config.toml
tie_embeddings = true
init_std_up = 0.0271
optimizer = "muon"
lr = 0.00915
batch_tokens = [32768, 65536]
seq_len = 1024
MLP neurons of a small language model. Each row is named by its layer, matrix (down: output weights) and neuron, and shows model dimensions 0-255. Each number is 500 + 40 x the weight over its row's rms, rounded and kept within 0 to 999. Numbers have three digits each. A neuron's up and down rows have the sign that makes its largest values positive.
Before each neuron's rows, "raises" lists the tokens whose logits its output raises most directly, leaving later layers aside.

raises: " President", " Minister", " Governor", " Secretary", " mayor"
L17.down563:512454492463408571536515520473419512467500525540445443505541561552486491587558497511506545468547529539488565500530557473518454507492509476481511482477475473535476511558536533402468464460533556439527488512506463498527466427463491436464592432505504508434447586470485400525528471489449538499471460520444555431525452557511515449483423493467533519446519509513523476487516440564545488515418506528501485489486529431483463453509473479509488512495495549538478476505526435468466533514499489508524527556438519504533462534482435492522504563497523453377462508523554463525470486551488426430506550469398480483504477556481522461527483518505451475459520512520527514512543464517526531569468524511508481530508497438493502531487463480536529506462479444549546476506514451498543585515551542

raises: " have", " had", " has", " are", " were"
L10.down708:496530536516506532511469500497458525439505408461497466451420485511529521487458527519527504474527492518467499439365543495511501448580488414430500437533541493523517424466523439536479557530483372530530531483493476509493461501479505483510528478451527452455449473535446555527508473488534505494454541465510495498406512525461504493532480406501513506523513561502510540485425457521532471538528517570438427476537440514445480479499551551469449495523545460444512500491539438454503466505523537515505445486451519476449462476519528472467451471494459477512497486447499571477496458524497535484498455474532558528596510497550540459539506496484537471540552425451537551500543521494505523469489584581519544525400504469531515523418492497471504486526504452551490474533484506547488579520460488

raises: "ally", "al", "alis", "als", "ians"
L10.down623:538518571531469436469498476508480432493550529515502491493469500516459493532469502516466497534495521503451528501448575545506475470460438554528456540512586547489533514528556513472527481496524401500450424491477581514454477506473488523502528540577528481466482464515388554540457476458452524502541528432581501504493532488450430485506502451598493553580456510521528465467575516471522524478428494453491535429480504408477559515498504437521431476536480494504479451452466513499515565506424584480486587491534452474530437466513511489528467601583452523489455488531537516465486434486491518477493464577539609408527448477538565519436532574554499542518562533452531493584498463405514534542523511505548531474494461497507453428427515443503466518517483468499470529531490440499591498488559519

raises: " New", " −", " +", " -", " N"
L16.down114:492515426483514586490458548462455489456440499508535547454529396465512441492522477491513496509496454468549459553517472505627574516476499514493407576465493529485436576399583458586452533464532529434530548523464519493456505535485480552534541499455435564533483514500513477490483492560538556520495503523440460507461442526533518526520517484523512466494537481392526504509442495528489490508534557460537510487517492519499484558533450569491516488476519521539471542529472457458497511487480593535573503470539475471508542435523519486528491533415502481439551503474549556513538517417494491441529450525499518507522516479442513520456459422575452468517459510512515470541512539485496453481520468506473502546538499512511540469584452555523475519406438527529472494563466441468490519560516566

raises: " to", " and", "ward", " &", " until"
L11.down346:540490475505548469465489591482572478425498482562542489503570532520512511492498561500489489471422481503487540502550514512449518495446487537570512496490457496480544475472429521488454595463493550546467503533455465444563514500454525488473465519522507481424484497491475563487520415559529573535459543491484499585453527521457515510473542512435538438507506438392529513437549418496573512468556459425526579526500430505499533482536451486485448554477543516540488451458473535467537479457487555479439574461535516555469436496524458480549555512565504513505456529520603487438458605553495455480451503518501533529505482477477494489540537407460590498566547471509492487495495490465571526524522450534559494557470478568528468488501532525487511455464567430532509504499483505529465481442507521

raises: "ly", "ized", "izing", "ising", "ist"
L8.down103:465499496585443572531538509447498500455426495559457549534528542510513446466483476495510439586511467427514452462431488483505592505558521482463578498495553531500537525552543549463505530521547498576540478549397528474531438431494539494516435549445491501549505526484446467464529462503529496530510474505439426498511492582498505528469498523444486550499466474565559559494492511490505528450527526558413497521377446471497511453442488526470553490531497526533563494512495457494561525454562479551475560481473471462540528552467515486495533525581557486578501534529531470533559456470556535547418487515465507519517532429485469542532517505503492484582459446575504452527469495533556511511465434551446463421470435437489483422513531480468539469527523487493509542518506508473563523507535519

raises: " them", " which", " these", " whom", " its"
L10.down641:435532555484563491491442520514523510444506475468484514519475488469474502502468475486494532591454564579529476486552559444544511496471488482516523507542516425455476495518486548484479483503438583520565603497554474554518515498548438509424500511601515520494520516512489498482479478518435562553476552493560512488568507440525528453468533464626459523424467507483422508520501468473429430567387500509391521530464502408483549507539439601550474478490483567533509514505461461537498464469484491521484505509487482495440497522474506563549521508480519500487552487407429551436421498450577452556408533418510499518470474485527512481459513532508535482437478487487474505534429466488435451492564449473547463532564446486528491532445510518448480498472541485522476504505495452509483526512529501

raises: "ists", "ist", "ry", "ulate", "istic"
L17.down645:492533519490423450574453527470522508530472523465527505483535518494436494436478485501490459515442504476501525532542534572474542439565504551514472439535529519446437542511564528456526437536533528500556480587485532549558498551624466532546438539450518492547506493511510501467497469538484395499579468535444547461516418534518590476496476550448560532484533525516476451458555500534474534489536569457494538579471552511450509454490573514519570514495456577524489534491441448521573536538508465498509534510409481561584562530500444501507507443483547514471436444496496512487552565472475547494553437519500456518421538562491549508529486509500456570556507463543464441505510501475451519482451526541557577519507562521565472527479527529547462460523524414507527490431473474444584539560493468

raises: "izes", "istic", "ities", "ized", "izing"
L10.down511:488529509559536514508446528530534486543482534506519472506501475489515479548412516466461526450520416446473518485463445447505520475522477435507588530442410534479553494503440474452469473586463461476497450543502461475564495527485580459459465499448511542477510509520552525513497507615532606510492500503511501483462540523498441514464475494420547567484483489527482474504511463497422520424544469531455445507490457468460496463486478515509585544461498460504472472492456464549540512488547514507587531481533576448576504490427454526522518481455544497497466509506482498506489467500585542470504470504478506502585467398471527487434505472546498388495549427487515481496504510450500532476500482597538501470509515425504513533503566499514514433471583492481439538532560513469449519510475491

raises: " which", " where", " with", " featuring", "with"
L4.down793:590538495609477482524529468534468612511473528462501535417481476461492427467484476571474509452543520459542467427529492465515530497454446476471522528523521504570501500512450460521494551503537472510489530472528488489501518528436520499514573520496414471489510437466482546515575576435550482468555533540492507513548501475510479515576503501470521498469545557403499523482501502519482484456495458472505516482501510440512515459513568545481519463564517525485490592493532537532547546525522563534417496519355448509464586591465514487527451557521460457583472531450510508508518494602531512445465540524567547485432516471554491523453461530457436482540399517564578493536557519494515488467523489474533492487509487563529458533420475440511496485521499465500492519527534531444505541583478517

raises: " President", " Secretary", " president", " leader", " professor"
L13.down552:522484524569425525475476507490466539533497515519535525490549466560513452485497483467469531479513564521440572594452540523587482494486543546498500447495488539534515460532491461521483524469544587480481513489475451479537476434464514521494511482501540495479500476438614551544503519499510452456578431506488467507467448447469549492443471491454548487560503469551488507486480563438527444605408565537507520486523427486463434471550543475521571554544497456576460468441459566495471544500510548486499500542531518432472437528558463541503478549517529444499474524530495537509490471519440542485484491466442488490493381483491399497510415405516481401546428525556452500523567484519497531477489483544460498489485467502489486542443503516514489596475475447514511509498534414456540525445480450

raises: "ulated", "ulate", "ula", "ues", "ry"
L13.down733:475467427563487470514517481511506513478464420474528508518538492495453539472457536512539512487488479494476506525470530497472568470418440541439556521559489449538480470466532530469457510473542521565583485485523529519515526487542490513544441536512573503491458474488531589510477557450509512530503436480458509541487446518514520458532489459486542329526468536461493433483507477473538519557502489517497459503526463449536482454459563588520579509473457520470489570508462413524492426434518416451499601446425474515535527514511518476475528560530462496502464426540535515582515596444490526495514474508452438588492534543435469538470515516469533474469556500487463541531441415421572486504472427520494507552459517543546478493520436511479490464542536508461509554468470529590543551480517475

raises: " are", " were", " saw", " continues", " remains"
L13.down525:517477505468491556502511477431502535458524459445495474494507487491517540503474481481442426536525446528416499457501483458542505425606462462522569503440505577565485421481510551495488494644420546526504550474505533543554489505436500474427489475503535549503518481543489451504526456553505487577454474498522453473470482467524494495519494531475497514489385544486480475441554479476497461470514551580473478475561540543503445482499496519538558488529469515495532514525578505546457503508524569491485474557454523530465505503469538507548517472482486533417451474467486530464480473483519484481505471531463576552577480501550481626497548459517495508493513511560539548446552509497464504477430558484527470576423460501486527454446566570532536502479472516478532512556447428611528483424482476

raises: "'", "’", " lack", "oa", " Before"
L18.down793:499561535494558462453489446551506525469482476427485459427519563465487527547535432489501597484547497550593483454435496432531508397551552541493474522527471469526505519421416574541522491505505472509478511539513488513518510517455530495544492520443526496516579555453479487487513482504534555488378475489527472446506505513491455496481535587479494476531541467560415518452498438480506519457533502534466540435510474476551524491513503546495467499523549507493453539536559504479481520462515521593447465545488545551415434595516486546523522447543504466503550515479530455510487453441486515523503485435474488589502460423477510482435470487506514498511522449525489507565492578460420420469548480547469557513447503535536605549516475460470468514522514439488469496513541479539449472512447468

raises: "'", "’", " need", " needs", "alt"
L11.down549:519578514479520514474466482548475518568467479472528531492495573410485563570439513444589541474426499504586464429433508421482479512488425491502496507466580468530419444481450540542506445535512571394568474539505556475527480496529519438521506498493455431451488500482476467469527512455513599462445488460546497491490383491561498462461489483522495472529503482544409480523473443581455477514520516528464493497464515479525492534498509486472472535493497473441511457533592540516512513570561536573464515495523468492465482459512492539521479440448476493552492538474511475464531512472536518414561421550488514468499441471522534517500474549475458467502565502558530523468463597522571484491485483422523447509492491553450450521464500469475514514459463529483467484527439518503565523538464495

raises: " and", " or", " &", " c", " BC"
L10.down39:436471550466545487534488504520553527490503508552568506537488543520446498452480532514568494558523508428544509527447549467487477475530553519539392522532487513485449479443463535477528498509471491580452512494561469482482495483481428461489446563577472446448515576499481495494479444542566534499435497473473533507511472514463474540476494538480560518445505441528595495502510445565473492532495595509483473518477423560565492482549466482441492449445542610481472498445564491541479464479422466547434493490507416525490438512460543537428502493451427448518582466445484492462502552506452497438520526554499515545454516498493456482464475449494580479491487592531511543497400468557443552496531423530554486547517524493447515420448506530437529430475469502493533512475493456511473461509461518

raises: " 17", " 16", " 15", " 170", " 14"
L18.down544:528485510489528490443410467519504488449540501483511374518442508540564504460448541477456458516521489479508496457539455534573509403518486455436442431568556496509460520551486476522495607580413492446453529486570511481451515452543497543554449510499496532460522531562483543491534491550538541503432421497504482490548475523517486545493488522530530430522476575467537473509491521451453536513477489533495491418502505485436486540552573488489520501459513523496526522464531455505514489519453517439505464479480509482437561478534479548455511534511528473494433498492489449475565515602467452484462490513481542489513542382500478506555461520516529495441528482573574513545566476509521506518528520462571495494487541499513379546521478484491530473541512556499561548515482495529522452468517488

raises: " New", " Ste", " −", " +", "omo"
L13.down607:502556521497515577551574508511540498458463534527480480458504510454526513515515485460532537510517416504456473534515449467533477529521433500531450500496548565522388517466518457512542468524456439481458485492441506501426439485482449508477530510451449500497487492503462450533500413455450501474500508512515500488551450535510467459570536532518516496519506445466518519505553556498496543469535460498466537542509509563495427472564515516473472528503449520501469541513507513558510483537484543464496464431497457542424564424568560513514465558526563517474465472490542434542462500479531511464495547478507483455530508499482508534478456429541466503525444496460558484489549456506474521466533610475463497555507503516502475512483419538568532458515520498495520500562489516490451480439554506

raises: " which", " whom", " whose", " con", " addition"
L11.down352:447552473518501487584523548503489530471503519565487549436395483494480535458474573444514541551483484455519416493539521477461466479551508552452526516560515466459480436591463497549487449476543479494436544466588492474562478486542513462464501498491505483489443480520500518469381541543565527474544556521465486523582476555511554419567479450509431515430480556491545490494546504513497473584485465507474505481473445507481519506506465520422445436538520547552493532610516461620504488487545536501535490470436520497545485485546508500542543421567517540538530525524512437434587489575505537588535512468445533528473491495521517471528462504476480528453459533545438486558485581460534506535460509470534526491447506516512521538391475418406473477494546514476467524528458599499506544605491507

raises: " it", " them", " these", " its", " itself"
L4.down214:420463557419568416519634499472439542430540519452538562514522475430514476488516462569463462494541489413474474495574518463502540495509534479499575456466454501473531453539451470534470514502416460509460470466521491486484580535467488472453515512557552502500519556569489460502494466503547542527459526498531491457548503539517527505354490467457518547546445496428515510531488456453443447487524476575484589498517540523495522542497491520529566530509458567497488525487468519501512471472507543568523448467456516541489553515468488494441500522480500437538562564489491506577445447486552532563446493503508576481455451446547415530495486521595515472530499508501537497415585420479536500515525482520423491482457507456579535444465523525471511572507474528415501526528527559522510505487514548

raises: " 77", " 72", " 78", " 66", " 68"
L17.down243:554516477500457529569410442460502433521463515492440551498508470517535576504480510527488593587512456497552523510531534464593532470553531594499469475544510457409497472466525478523471480564519482455482457542473412467514478478524450466499594485613486528490562432555449497520523490553505521551489448551412566528448455494558472481455480471449549560530492516504570524541551444442518486512458523490433537577544455484492494470556464515506529481547499524574494552415508444495561536531472569515518520438486530491485452565503558521426464506496550461550593501496516511502439476506456537452517540488468526520516450466513573534460527519535513566484487542486451477512487465494533504511526496542548448424494477506463474495503501425575429516507471520549473460556532548502460455466518505

raises: " no", " little", " exception", " sense", " himself"
L11.down405:512487513470571497508561540482472579469473479506522496475467442491469499517440536520499461461476582483493507540520469497580507555582500551559587485458446527434547506599559449547471465553453499535534496504474454527470536541490487478492505481489550569534455471453510508508455527505477499513492464543520447553586562532471556531479547493507487542521507505573528515502527529468505485558472486492594444503484515401509502552461446528511528486520473509543558439444480535560479478460506539458517503439473482504503518512460505451495513539516465456456471483530455431549477535496513463509523524520502427536514525489525462448573537473493533509521564466495496474527543464540495505437432514466392543503551454492458528518530467499511473608530532547482490491508454558497499486503549513